{
  "n_layer": 24,
  "n_head": 3,
  "vocab_size": 2048,
  "norm": "layernorm",
  "parallel_block": false,
  "init_std_qkv": 0.0361,
  "init_std_up": 0.0361,
  "lr": 0.0125,
  "decay_fraction": 0.363,
  "decay_shape": "linear",
  "final_lr_fraction": 0.05,
  "batch_tokens": 131072,
  "train_tokens": 692200000,
  "steps": 5282,
  "dataset": "wikipedia_en"
}
MLP neurons of a small language model. Each row is named by its layer, matrix (up: input weights; down: output weights) and neuron, and shows model dimensions 32-159. Each number is 128 + 32 x the weight over its row's rms, rounded and kept within 0 to 255. Numbers have three digits each.
Before each neuron's rows, "fires on" lists the tokens most often at its 100 highest values on Wikipedia text that the model never trained on.

fires on: " G", " st", " N", " g"
L17.up3:121168193122055177169151117097131136026104125162143111125077117117154136171172164111155145101160095123138102183187075153133083160104132195109147122085129144163086113140112146121138096174076085148078122146155120087144094138151152098088119113150110089157095108125173150145191120118113093081146162144168124073132114132131119208094078142131166075113114158086095102118145142135100096117161
L17.down3:138142167200152134129114085176144143155142161124134106112147079167161133133151135095147127102207090176120060147132092129078182105102167134163145149140144159103156150163098159107151105154121178088105143102133082175152143106076109095142132163095067153169041093133101160121097133163094172140127112132097104073171112107131134199052154170151127162139100095065134173154130092082183140138124

fires on: " of", "s", "t", "k", "cl"
L15.up362:173128155106113139154113132127208165144121176107086102113144138162081139104078082135159133096094128108094173127120144112181128106104122144145117187191161073071140145122122110154159123123089142160067149114151169120122122113131080080202121158114158108062220109108107152116107181122155171118128100115141109153138091087132180075187045157163129146125129160132079146041172140155130122061178
L15.down362:079117131072090173147121118136096151133173138108146153170118134124133153127153040128173180104104104170092054149139091096153084132127141171147130112169120114123124205120168135125121184143098166124161148129037107074132172080121158151148117137090147102170152130109185091104118149162121107152140096164118126115078124099130109121095122141134113163146156153063169151150179090166095155108143

fires on: " ag", "ol", "ul", "ug"
L5.up569:084108121136133130202110153065099169091120157086133124088167085107085145113121111151142095107157131142168113072148146151138082129114180173096173136155161121121143094147125112116205088128101173168163132172174108161141180094110062195157124111091125109169126098140128160141086154125175097129132109130121088131123116106112094087067170065137150115140132156085159102121139150125087155091115
L5.down569:132101103150121108132083153088090110155182176086078115112143103180155140138132108151074108144128144098104178111150117102149119158139164116142139086174135127159094078143174118125112119104108176106134131134118110174071198104114137175134084169072145163161147049167125173146149102152166109140137150117122086149098071197128127154093187117142186103180115137074153100105113167098080147176111

fires on: " g", " G", "olog", "od", "cl"
L19.up322:097156202115122192150105106125136046116113187170143120123151116118124161073142106101144157135121194130238128159098140171153141097169097160119161124119153151101130055135095189141140099197142103104139163106103126132107151174118166188118125084122094132135108126111090129119184121098122184129161134143157133178171161107094127128091113098154159110128057108110113147150132103067188085112106
L19.down322:078107201127161160122132140093181117156095106171157140150130105112106077086122141115182130131155141104120156166067104163117132115146161146167122206143072140053155128129051144130165154165188100086057145093160142133147099187128085112059120112117119109118132133177199195182145138155133104142090114148110126076157092155145053146115129157117102130147128090124144148160107142159087150119145

fires on: "ic", "b", "s", "st", "t", "io"
L10.up345:134153188140136154104118150131163169130111173135113098116123159154102068083084128111189092055157134147105098114089102150114087155154118101175157125144142113060134114074102130130176131147081133119150140111164135100131143175143082110110129147060120082089167078145159171179107161160096168127115113100108148164103116128177133065165090107167093108136174141106086140126185203104149169098073
L10.down345:127148157132111123163036102150127157129121095074093121145123115124140189126128031127108154160165125077141086110132162097172168082115143104125141122166109155118095111101163132179067098123131169123173147190098149154092161083141142174130145129142053122149130107156180103048041086123147166143124164095139121143120040119099141122111162144127141163129130100142163165107137161128152148123154

fires on: " p", "et", "it", "ia", " g", " inst"
L10.up361:089110127109097156117132113154119128171115151154083130167053108133117109187146169132162158118127080118083174114123064098135076138116122115152157130157160155137113103174095118118043081116110126126118093103160202133123163135196087133165154104123149155109130124111113151192145111143115164168072163103138084145095098218092121130103124124150092106038112162138172123190145121136113091157127
L10.down361:132089172110191184143175150140080082166178082097124106102179089149122133137176048128081077127153120115144166120128165151114134142147148125132103122166091155139135109102121154151173136158124094123113153101130160123112077132126096078139094108145057074092116182129177070137117143085168073147122118081099159180134155095123067120154137100118156176096145158133132114114130095074137104150185

fires on: " G", " Dr", " dr", " g", "or"
L16.up537:140154168135100206161129136117149112163142132177136102160114122128172096161121148120149165213087081069138101117136104137170143163155110103104187094085114122135133140077127102113133078179120126160087155096089150112159098132182143109110140090151054138110126116102162123099185137132124172154103127173224156097184116123166138111123120119147110118117094107163182087140113133107129100085140
L16.down537:114113145181100132083193133116156120153118103137131097122139055081121082111143094094156117145143100173088079184075094138104085045097167122087132090150120131097101114145079144108135161151139115128139139122118137078167096112154120182164145095115118110177167182113139115091128121120192122188091098097151075106117131128052160122171098130114121111195138156104141162150124074154174166142082

fires on: "port", "iss", "ort", "ice", "ouncil", "raft"
L5.up444:118152055111139143147172151148134148131097110123187174186107084142176162121086116146111109134162130120175136118144189178096157173152128138100077092075091138116143164150117139122143138153153093116149205104169108143160119079091156088149088109137160131136134133164096148156102129112073132111128126161183097108137103116064168084132122138160126142146160137215079080107108139151054110133121
L5.down444:149095130112101165203105204097119158144138066212169189176096075149130176127125132110118145055104111121146121133140156125124121145177108115092071114117118151084147161128115153101115117089170132097108186129126121123179151149128147098139062120150169128189108157116117139139101099130139166092127097182118188124141075183117134106136084145154071160163137115204110127102112111110119084137099

fires on: " p", "o", "al", " the", " Pal"
L19.up228:164084148120158098111132110116093133074134164070129143161098107086112158160093204103157079166087146148156136150112140146091131128162099132063139153099115129119168161121093123137136137119108084159102129090127113127106121114100159151119167158120188212161160159076132136116163131089095123156123149128097163156114130066122096141084096137070118108139154159169111171218122134092222106153101
L19.down228:118124122107197081139190165172105138125206080156095136160191123115115181135066153112172145177114116107107093138112128107110123117124170111068101112124147081101138143193098150116148144125129159108121177099132107148088173088160177150077074152075149107068092104109099175105164207083134165110165133090039161109121123081199102112073098149118078134132089123127117175153164154149104157146115

fires on: " feat", " com", " dr", " Spec", " g", " spec"
L3.up704:126111156187065117136115092130173125168047119067162184087119100153111091150177112142087090134139136116089141202140119060149070171141117106104177081091152119111129152158138113104108076178129136144133156076123128121142147090168129121129130199144063132120130114092193097066146117125090102086089151121202151125184100119157133111119133084136128178135151084114124123150109185143150120106180
L3.down704:099114187138108161191165111167153098110156031157098108074150160127131128098198101181180118162104173130152079111130101132106121174149140176167134096120165133187057127135156148157099133178127060119180172123144115073149163128156124108124095106172065153156110157130166113124132159138167100120165114115084125087109089174099131100133072140114094094101124128140193127116112166160094119072138